config.yaml
d_mlp: 384
norm: "layernorm"
norm_eps: 1e-05
grad_clip: 1.0
MLP neurons of a small language model. Each row is named by its layer, matrix (up: input weights; down: output weights) and neuron, and shows model dimensions 0-127. Each number is 500 + 50 x the weight over its row's rms, rounded and kept within 0 to 999. Numbers have three digits each.
After each neuron's rows, "raises" lists the tokens whose logits its output raises most directly, leaving later layers aside; "fires after" lists the tokens most often just before its 100 highest values on Wikipedia text that the model never trained on.

L11.up337:596515534498456496500498493496535464550452563513598490465422601454531423534448469422486439516585421481420530497594556478514483517479444585499465517510550448442524503419569539447613472465492507469540478522504551409575488530506489533519471438580592521539415544447496445498388502460509537453432501527439464528582571523489528560489515504494471500583491520360520530540535435570454549522492
L11.down337:415581559591440458525554457439508584548426529517399448555410444495416487533450512484638544509464504493514532500480594527526469543497490524486521582553531541559519485547497482518432538477441489524477537497540476482495493485539555505514541435534485506541524514468529425465530507496457524381484518398563563483472461531488508478463552387522598469466404441406488433453421581467503447461529
raises: "2", "4", "3", "0", "5"
fires after: "9", "1", "0", "2"

L12.up356:501418544521518441544543515481518475542439520473477537564472512518500496528442429452409509362574510568469430507576580578503466551528498473433624450553484525488598512463489523475495414504497476513442457535497502465532509583411499431506481464520469538518585352551482471581463392520503592511511492507476598494548504542560495575570454555396528509455511566395441491566562484479434543498492
L12.down356:515460550421505521496495480527520534472526503504494374467528512570539435500472487565548494373413549498495482483486546485513553568538566432470399614617524508467465442547524456489518512526502429508408507507544528592449485471509520484505570510540501468520481547512529465336550559520529525449404456530584445527417498418460519531415477506505537524494426402512497478503424588488585497433539
raises: " |", "==", "2", "5", "4"
fires after: " |", ":", "-", "|", "\n", ";"

L6.up149:443471510467517461483559454512539399521442580467525504544532451569519437508510467480552469476479491539558510484540506630627517443495486435529477471563460496575430460469593477492607421477521573365432426491507517479447494454523530469491629492486490452441468489536550532388540495415474508558446530362459563467531489651510509453423465535445518508563589514520467504462611510557446593535415
L6.down149:515544437564453514452394490490430531470494396500494547509479496610501450507482542544450479522535482445505566487467405481457517524458548509516640465499470472483490546576441481521489416521560575586412467432579464486470482554455562457549444493458599503442577459491482556534493458553536483515390516418439529507480547529572379524485511441549446456500547500542474484509444555404533529436450
raises: "y", "e", "i", "-", " "
fires after: " ", " U", " N", "F"

L10.up1:515529522485478443545548467471546535505507626442498522535541456488384441563475397501480388488567498442468508481479506486574460515508482528454476552437469500481586415488471441532453534426558452539501474456507498533559524514472533557465528441484487424591497407521415454478483484555507554502439538491509502443542567425483602550457455426473457466511523552429443540548557494556469438462422
L10.down1:503465566490486552452510585532587448566451485460455451475573548525531419413555468577430493459460495414415537435402526523516552535479540432597473507491553507527472513479556461478439507571546489506533413493581570405502550407451523555563470624471604518503474505472547497539506526555496521471454448503498553569501543456490457622483562531485481499532461483591524450473489474480410487502531
raises: "tain", "tract", "eparation", "ture", "tur"
fires after: "1", "'", ".", "2", " P", "s"

L10.up74:504552589495568519601555496459525448521346514520472591532559500511461449538471406573477466442581495504514501464455600582532502519534505523441502485451531470512551454541470568479485410535496538413526510516414535502499476484478499497558418570494472524456443460517506481524535448509509569455543524436349575500506578472576530528476523478524596550510528585500443514549482475530463496493463
L10.down74:516538524490487503437437453536488517504354512468266492511496565487567460506453557427529521570477490525621565496503553456472410509591581478556515537443460558463502536535518447527504550498477461537581563536539503537508497460488632507572466407480381569550502514484503504474587543464523534482478460539533565481518510435504543504499509508496441538492414482493522444452483463521477518394494
raises: "ed", "ment", "2", "0", "1"
fires after: "0", "2", "4", "3", "1"

L11.up252:462482565488544395498544564496502415484481488411436463507469436400484502454440400525546416396561451430458469568502539574537458523516533467530601561542558494600491536506505675462491443545500457481535457511460563523503507533476516490427546550446499523467528347485448500536523521499479568552481471361363459460560533620513548463535542483457541546513416550415495516461552542554485523560517
L11.down252:477475427494532518517537501514514491475539519450452452407509510530523506486490430576518509397492579508494474460404490511520549452492698519464458578528497472515541474560510411490465407494485460512492509465476571531464484501497565494509434363545488449472531564561565456467510460469499565452566503488552576490450450458487515467418496479586487572467454458461515465476429548494473465456519
raises: " |", "2", "-", "1", "."
fires after: " |"

L6.up130:452612569448492462516485456517561423488446460513506491491447508533467495529535514467442559530471659565353422551501537592578536431547486524499464482558568487496543488496516571541578486449564573470461460600461479515500431444459500439437504466590494507425448540463528429473558511480517571454549555465517541416439493563546524499456441616483513429455530454420453485407615516499421450525446
L6.down130:489429429472438472446445471501579547543570476610458417483445490472497495465414472570557556464527475567508480470583464469574555439479399526485567542568586482496493431567535462484609545511507449468512491452611463432468486366497527561518581544448509532501466481441497523464512585502471459510501456506490556475501463569460535537515459568539510501517464364577545453418480524500465561549445
raises: " |", ",", " ", " (", " in"
fires after: "7", "3", "4", "6", "8", "5"

L5.up351:566546535441580379577600497513512526500417549466540582531521523534497388478494548539460492521553490494542407450525550475570532484490474497438447530511395540482425489501576493524575549511565526458456522443446442443430415488485406483391579502491490414474534496497435570545499576537569547462492506495417556443499501486546602497507476520501496466409580516477497478484597519449466386516454
L5.down351:547469550527422476466521507459454437459583559473546515567354497403483452532521528465491538464516495485444415491564608548502523470562543481443447518521518532513572450529506552551468468494520480469517471488428551588489550539442498555514471519479553526635472479479544570465418526451521590594516575490490503562507456463542475529538466585537459455486536448455479431604391604472485469471575
raises: "ular", "ations", "ated", "ct", "ation"
fires after: " p", " W", " re", " Re", " Fe", "W"

L3.up204:477518542500461502488458506491500442508465596475441454545478538524514502425452492497545546379491477478461529484526562515461447528514499455402613424436483445565538498538552557566491383550513489428538516491492517474537512441497509536554557491519448442544509397536411594508527475540498556519483434509555527516550501603483530523629451481470495490559493537539514489606531492482414455506455
L3.down204:480589424481540490482549473576529549520565472517521502401490508421465486572617505455448483542505552564526519526468355435599506471519489428666447485627445505462545450462490481516512574454526484499482474571478452605535461517492488467453571469481532524497533549445504491497519549466596387486529473568466374487433469463503408489444513530540540476450500418475417477389462430498462579513519
raises: "es", ",", "er", ";", "s"
fires after: " is", ",", " was", "\n", " where"

L5.up324:506494528515568444594556458470514495532416540494578430537442491540514505443467425586510485435511482541467472483589537532467464485476408569507542442474458512506512547529497575405526428589527545439519503563462524461464503510449492446507543489546460424450491421520380504507476430504571522565612528485491495374504522511542554571568528471415497492506545589492437536487497433532429444489448
L5.down324:507602571497444443481417551429596534492496482539474476447548507468470486528607464431437428541472502503491547486473549457545604490507581512567541487523495513399437589536540457489488594515535487536502493470503509618549557562458479584437474502506500502484513562447520510490482457478499569553435554524484570569441494396465530493531496450449504558330529448510599518548476456458559485431437
raises: "\n", " ", ".", " (", "it"
fires after: ",", " is", ".", "\n", " as"

L10.up239:589485539458483492485567498545545483515557553510532510539495487454531465513531512458522418465447627460516466477485531459509510412509434573492560480428490534470529454430414504554487556444488564415487479512473517482496407433502509526459547433521481536410507506498339590572426576638568510518499461498391441451624517492491549409531528577474492385436480610455480542461524462549556482475559
L10.down239:478536476567530529552515432562532502551641381527512513533407409499524498576515530454550590564531535441520456475486439556498502466523496462502439490522437440413450503426493536473476494551504434457458538396489511565472440580567504476508646501514480475517497589478481511580539566399470438488516439552569478399470536483483502545484527439408454544444429491549473489543480507514548411465589
raises: "s", " she", "ed", "ing", "-"
fires after: "0", "2", "atter", "1", "3", "uff"

L8.up134:480571508444544458461558489456547416464503541442573497464522631476552593454459558437498474494465529455425548586450495483595483469486510487451490438477484547549483548498468515504507497469488519437488448509496473542553474521359521516452521455542551565421424571570484490550516527483574579524433460518505452490540478540509613502453517575446468456603470533508579433519599530457496402613442
L8.down134:395511541448477488500410583574537509491449569538498530461469530632488517524467455468429480550519489456565486494601533500526482378553523521528474390506542493473506454516568511536399497458485559527558467453565455475430563457472610527449458523466487528438488484494432483513513504480519561544563565398517504413446433590563566537469491409531518472508529522523446428558436501533473491471567
raises: "ary", "ming", "al", "ale", "in"
fires after: " ", "D", "-", "ll"

L10.up280:530529515453472320597560500573500467434501524456512459486564552503538486502580490433510479478461515505373498430498529574480548454515510483484505505460477488519475500492575581482557481432513423536568500514387518500517486504491519619519401439590532357531455520426422465430478517548491522540591567424443554453480574474527528456457419560508504453475500558465449488485541481536419552500497
L10.down280:539561570499470501444477471508545559441481401485429479439496579485498486446500480539393523557439511449568516505491541562519524593441586519500395546538504525574473518521453481556478493624447531548531483560571506521486347453548533538486472540465490608528577593563467468563551526557532483460456527450468477615427437469523544566503561491489480568486495419471438524487462430448541447450497
raises: "2", "5", "4", "6", "9"
fires after: " ", " |", "1"

L6.up71:581554527437476445501537539540585510549445513406494601572486513512514513505475445401476438494490461502536434553570519526528480477463518486547511474565513461454413434581574504420449366502521550523540478511459514540569484579537544495408490478492480473471478540561463542500452498599504568373499508522433543458491474525557474597515583492474477557477537507433505467493461519562507437521503
L6.down71:465486509544572475465582576494549504451477446524509557356544417399510436491512467517449539601459481547448491534493410512520495493477602482520471616636540464403432534562444524524434524578532446553460576511449550512566565561562518492526485537515426482444452589542587529413485465453482568448508532600520481471499475573518578545511523491475538521444561424513538478464579550438445482485531
raises: ".", "s", "n", " ", "1"
fires after: " ", " S", "s", " f"

L8.up117:405513517395592462420575497505531471499445487494549599441502572421532476502403574528421487469482516562514516441433510498532531563480433525455485523546505588540459429498504550481605566557639483478392508532568469478555470451530493548502518489488563518424502449527547506555511579513459492463451549492489422464571503514516423477511433598457591476510506473453468451422558432451399564456524
L8.down117:532472486537520541510444480499558514497507511513479383450492422488491549488504565444533537569492493497505469357491401544528524511480469424524474474495486616596468497602611444489498441493594501552517579556568501537514515511497533457625502534460534558449522517446450490473535472465533396508422480559561526478494498402396515455520564456497531481523490532471481468417419481493521511495584
raises: "\n", "0", " she", "9", "4"
fires after: "0", "8", "3", "6", "4", "9"

L10.up94:514536561562550474605469553574511519558505449436482510495472448480421563425504422437565532464484540529591456431578583441506456570510495507501518511475498475409548367496495514508477483435406573525553414337512511527511439607452529529512459520529452474429518468632514545538581482486417545427474493485519516444483491489548527530557519550501593492543413486504462537501449491530493520474399
L10.down94:474498442463522551388466447537478644560493484426509515505477524507489475508517519443552549456512556518521587445583459431624496555367453500483438588549509427406509491552527523551446516490527515434502423428542549542514475455568542519482488560470450498517475490511426537466528519493491415469578497469651508522502478489485450468504484376412479464581436521485501608531462536401470446459495
raises: ")", "):", ",", "),", ":"
fires after: " ", " |"

L3.up170:509482568578505493483430481431524493540429590471450471496454507553510432438430497521525520470494500394459501459563549447504426485530537477373526493433491512546515502530511549483511403597527537558539481567537563526525499391512411478566560479521492456523492437542431575517496485592522568558439524469422456458554493582546530464628429507433540522601498521468511481546490526533481444517462
L3.down170:477526425485468451485534513567456551494537406473484448475472525448510491604606508475465516553517475530558531536468418470605525459490434530600404490621490514405558402467484518517506497442525535458498531542471518566527492505516517479505490431449539516504515543409508505414580576473546441535518436505510403500420402515490421456488522510560476554418490422472423435374494422474482581422499
raises: "\n", " ", ",", " |", "."
fires after: "\n", " was", " is"

L11.up288:414524567503523559459490497418518516501463506475520544528357597419489466515453476515483513518462514509449532427487532469525493538493466486439528513502468518464521527529476528389671445501493528448475475503540455476437518486522503478477528554633515356406478492498463593541516535449492585486475562416558555560585504504463502582548451507467600539525498516531564517447524507436396497515386
L11.down288:511410503476529514472578534614492524528498448487528561452560424454453462497565527534508468509523378458539537498448535512443500493405567512586470459576505509482462538585558467485390434377677469446454551506516526465460583540486537499572572519473526493533407450542534384492539506551437484484559516475500421481508445491491498553517566491423486514453465509570466463498522617455520470498446
raises: "s", "-", " |", "sa", ","
fires after: "1", " U", " O", " ", " J", " |"

L10.up22:520656538520575530489535450546556364452501450402462533489483517499551467489527475507513551455483571457557525456574570508548486430403499560489449557522407485594468531555484533488513486509474538544468504532460593481445479469476542490404488439582523435436489532484542549508518554429471587402468530386477501447455503455476580616510499524467578631501501536471489442520561436494523516450441
L10.down22:525509418562493475506508498507458490531492496508449519468514497477574463522484404549461539596518532472483515500576485526435457510513610506538462473472486397425507562473489540551485490569552458528468478507467560471453527537402590501405551562506398526598555387546447536663494540472483499531488498538492477600538517605570512489487455469538441507450494494427431429440512472431581582515471
raises: "ed", "ing", "s", "ating", "lic"
fires after: " ", " a"

L8.up301:531560538538491529487577487551537436525528494480489507456508488436506479501508485397476542489583495455424474521600525516477393551457462412563479499476489441429550465406506531458556498517481589496518465588553566473529489510455497455611453483464534500532400474512561434524427507449477523481421533456427481560490578487658463670546539370527600530600480505551374516488539478536398503476501
L8.down301:458530527499389516469471489536520517492464531586467428476456456551504468523530473548527539548503503495539516497514520608594521569384430509466516482461488467542449433568457541497499625450517580488462489497470521386458472453457502600521493444482463537485480522505580404497551468583574510442510470482528506518395512453574468599510555481538518537617462397458462422511541565474524516427542
raises: "9", "6", "7", "8", "5"
fires after: "0", "9", " in", "ac"

L8.up104:497549608421499463564468426496524514575399486573521514562460460502484470496436556625463423459459590547494512485518600535482519530549380547525458469585506548503495513510462488435526549494516506521411455514524437457550486524483457412427484415548477484520533460517505508486480509531487524480573471489510515480503516540452468592427492556491591455433437481595517491413474484504418561446537
L8.down104:500477494549469528554490494564473476444485549578569565510440480472485490458431575482499468553505400521536518551483514511471543526483562500551389467618528495445477487455340516549475518518510574542522485555466445486528502506533433509471471505461520506548451511493560469557495490527420518384584464520470500528515496419500548479484493410590488448422489548476553464412472540512387608453501
raises: "ious", "ion", "e", "ee", "iv"
fires after: "1", "3", "2", "4", "6", "8"

L11.up383:499546483535506558498496535559578430540429518473539508528537514471469514491459605492544498515447447477582466369508517485504456493428433457485493447467480508480456549607592473503433391471454522477570488552558454577586549546429439495396478439516499497511485476454501591456527509526496589555534411448454525509502592430517585463451453430451508519518509444467412452438469464425529485515511
L11.down383:490509541574531529453485506544558520462393425519349565439500476537525463519488496549501535694483526462523505521493474514429517556512670518505511510512490506479555515491497531546545487531505449508461580542462478482465517475526551432546506506460517451485485450604569486553483425549491593519444436475609537509514506578531517555558504480540563492473487524503472424483542561452377470471490
raises: "ment", "ments", "s", "d", "es"
fires after: "1", "2", "3", " ", " (", "5"

L10.up221:486440597553532476495521503477515381470372484445461611446424517600430534538438456597546495449476499550510591534425584474495554476542505481512570463565495496540547452541488526488542493502527522498503491604523563499545450515487544532540495530531438465482396501502536554479545507506497532482453566416396459552541544594545641474490404435572512481558444511413480635578490476517500513535514
L10.down221:511452479399559523417446424550499531543481534505445475463641470531548569445551520438586486562495467556532489449561464512499497550498650439474436514432459480518449563520497595456534546516432445547497552455457482416520435547537529492527556447472561416460624501524481539435442511460424462500541504574578505434453476330522483458525516531448439483510550490497577513472484464502508543489535
raises: ".", ":", "\n", ",", " as"
fires after: "On", "9", " on", " On", "3", "0"

L12.up197:555488575419569455493559566496559568506458560386488525425463489462467545450453528495526470456561519445474502469448604439475525537433464477531498516446540500457587456416510494469515547537467468513618467474503535586464394524530468503626371499565468445430491422508547457443475454550447531440494530569513547461481541453504447508516465401542571524503459553464460585498507416575456470471524
L12.down197:538445530459490475481483437527537477461439421550504508457445435482447490440461388547485561518492573565471568563451487601561533458514491508407531453524519618475548496622467473493493486538538560435383509537569457515425492515477447532513505535572521503461539512523479451571527466549493484495574458452350478497526535507418418477480607438522559470515440461592501547465558580425529568503424
raises: ",", "0", "1", "5", "4"
fires after: " ", ",", "0"

L5.up75:517484492452477451583462507494488433520470548433548565535442613554468572434483487480444451455447569480512523494531510532459575425505486488493462413476486490460431531507591475535645441452515462408567500472499550528622524489511519514569527512525537504565496488434513593523478485410520511575449540482531494491515513548409498501576467478419475468448507488480464444625540503475558505578516
L5.down75:580497523500562515433572540502478466502445373479471403428472445481501551467477442508488484545556493524501568546421470525512585502484604470530603528494580528535570488480476426553419578568512563551432507497517467473429464599478379544528532468519478544377539580529528452521422523518412543409517443523444503563471566442512380458458495516488489524504478446456461559452444517508507522506460
raises: ".", ",", "-", "5", "6"
fires after: " ", " is", " sub", " Sub"

L10.up73:425519537503554384490516496441542483583476554507491504467395497477414474479472398534489493336551521479446533529447554566485465536565475445437476525516476519486506505489426602462526539494556462515505459528482545516517524451455544513469473476526502466527522357513473534591478482495470531521509522450513470359529471569549564482496530495428541474464395547482388520525505473570487469476500
L10.down73:589460549480475532515505523486556536519506600438501483506554553528565500437481438545580484334415540499526405471486482570445620555504585412486562512524546530468520457491536416435448477468459461453487537503412502564487468417588506537530454490476571487545576463480517465399552527538524529531465479459562403547455489501455465525459422395504468529505493465576565514535490538528575445502512
raises: "”", "\"", "==", "===", " |"
fires after: " |", "."

L12.up92:489558546438484477509568599610550450469498501485541551491478643425471527481443506446416523476518579460450471479506523529516479568429465507476508436402492460553409421506473550503572453539405485463522499500449527402502463520528505430563456485547596494463465510605416439504499462512485524507501599466561475424488594482571513518624477481511541495466518509482446417469425547562467553511527
L12.down92:492470486597499578462510491471503485492531418512491480386533462482463494381514484513599494535544518482576482394443590397441484479638545452516455478482508529530459501493437498502541543472527484464447492447463517529508481480522572527468474367589475495589429530615506557530512464477546525466512522458430601556530522496534444483527534351530527531384445470572506573424507443549502479465486
raises: "rant", "ment", "e", "ed", "ing"
fires after: " ", "–", " in", "S", "-"

L10.up357:539492509468505485448543451471499459532446516486555555473436418477400515493446383537519394499614494385529460634464496503506584554506519484487511477549490503504578450532420542477476499531511551500441443552493455494493472475460410503442542517537501522441511470514473537543533436546586522528545427536377489498584578517447500480474583438590556516529434485533509575485500481472485524560501
L10.down357:556507540485534455563527513478512456511469503502502463501521607540594546544529545473551549474445459509468537358447468494397428511491406548448430484503500430441476440422560462499590486546504529501540492461448560487585594513475536524600439495539565492513515538456511533626454578512428496475444513475480505459399442455522533523462450590413451457424489566449519448501561495539457475384564
raises: "ification", "ified", "like", "ines", "test"
fires after: ":", "2", "0", "3", "1"

L11.up191:562477566534559414601543530538543443582397537467556552535557535433385490473494468557415422479522540414480472477440567497472509525453519557481623484432445473510480521489489555470467555595418573500498459536523556552434540532518449418515417516491524545470492432509500481540477481514473530516519524552464416431533585488514496440473522488464547545492537638478511549494476440449514545414494
L11.down191:521512476501551545520535502501515435582465426557470537483553471551559442486493484555445521542461406537434486584513467474431519549511508528609490491418479370477595566491497482574443525533566446377517484503539428493489517515492530476483558606529449518476503570529546500555521414561515449415539504571601466432522536557408580541491485511526410406403516521453473453554482449460399483486484
raises: "s", "ists", "ist", "rs", "n"
fires after: "1", " in", "2", " (", ","

L12.up376:566490534470555423512512457580561536572447495499550606538564566601451422485511492529485517479488478494461517431478544446572410554498486495503438476405533530526518417433552513561602471477366479490454491462444502475505408525493506416577517473544561404476459398618516456452440477490461584411469468502548550589526548570527514496506550494520522459447539448461547509541436427562440457462544
L12.down376:496477574575423467493452473521546469447457457439545516544522500537449517477490472484569647463552531488542551500433518536495456353594486544510484409469487521509555463502514413466542512542394474580486531390551491519508488492566494527573477437548450504561483491543569580479534482508508532425546462558439580509506558495542505450464541491526501443473590535525502515498514417487536549435478
raises: "ance", "ments", "ment", "ress", "tic"
fires after: "2", "0", " "

L12.up59:461525549409556490497580544525561435507477442468620539580440552564522473509554489529460509529543493478466532665524513493546533491498559453515481428487530474456465391499469464453495460457543545519439549470495453449580502482515404433526538476521527530485513483547477505477537486456528534591461521422470425452478549508496452472572554594544571556440546527379399492517489524502505531545488
L12.down59:542567535472487486508444599516547527479502452461571463498520524584448504492530509533473501585498558588460505587535491540475467534530559505574468456493612490446527458501575504493526496510379488465562488431544447531462445448555476414520404434439418546526508479497523481346496419467481550485520493479489525433475478510548472419479547377499494466452483564496482485563570574558457410482515
raises: "ary", "acy", "ade", "able", "are"
fires after: "\n", "-"

L8.up171:514551485461521387516581514424566431491450503459542513473442519442450466509516398474540435555488518449450422501524510607510507472473503492462468520488412545514445504569594471437536515452510425521513563474389429505493477568482474557477546511557560449493422464617412533471402495549511519501464501531535550510507585452430597507597488510470529577502459521496519508559552534582478478414495
L8.down171:483496496505464532534468479458531400564495482546471504437517442545475587508501585450502619536478495547511512461516467490519491445527447504515488523526500462513465617484526496501435536507546518507447574557475493491475435486527485543543582554545480526553477458481345410454580507530478503496483429559520526497494456478506505526496389562448459476423468431577469543490520524440393574552581
raises: "1", "s", "0", " of", " and"
fires after: " ", " P", " B"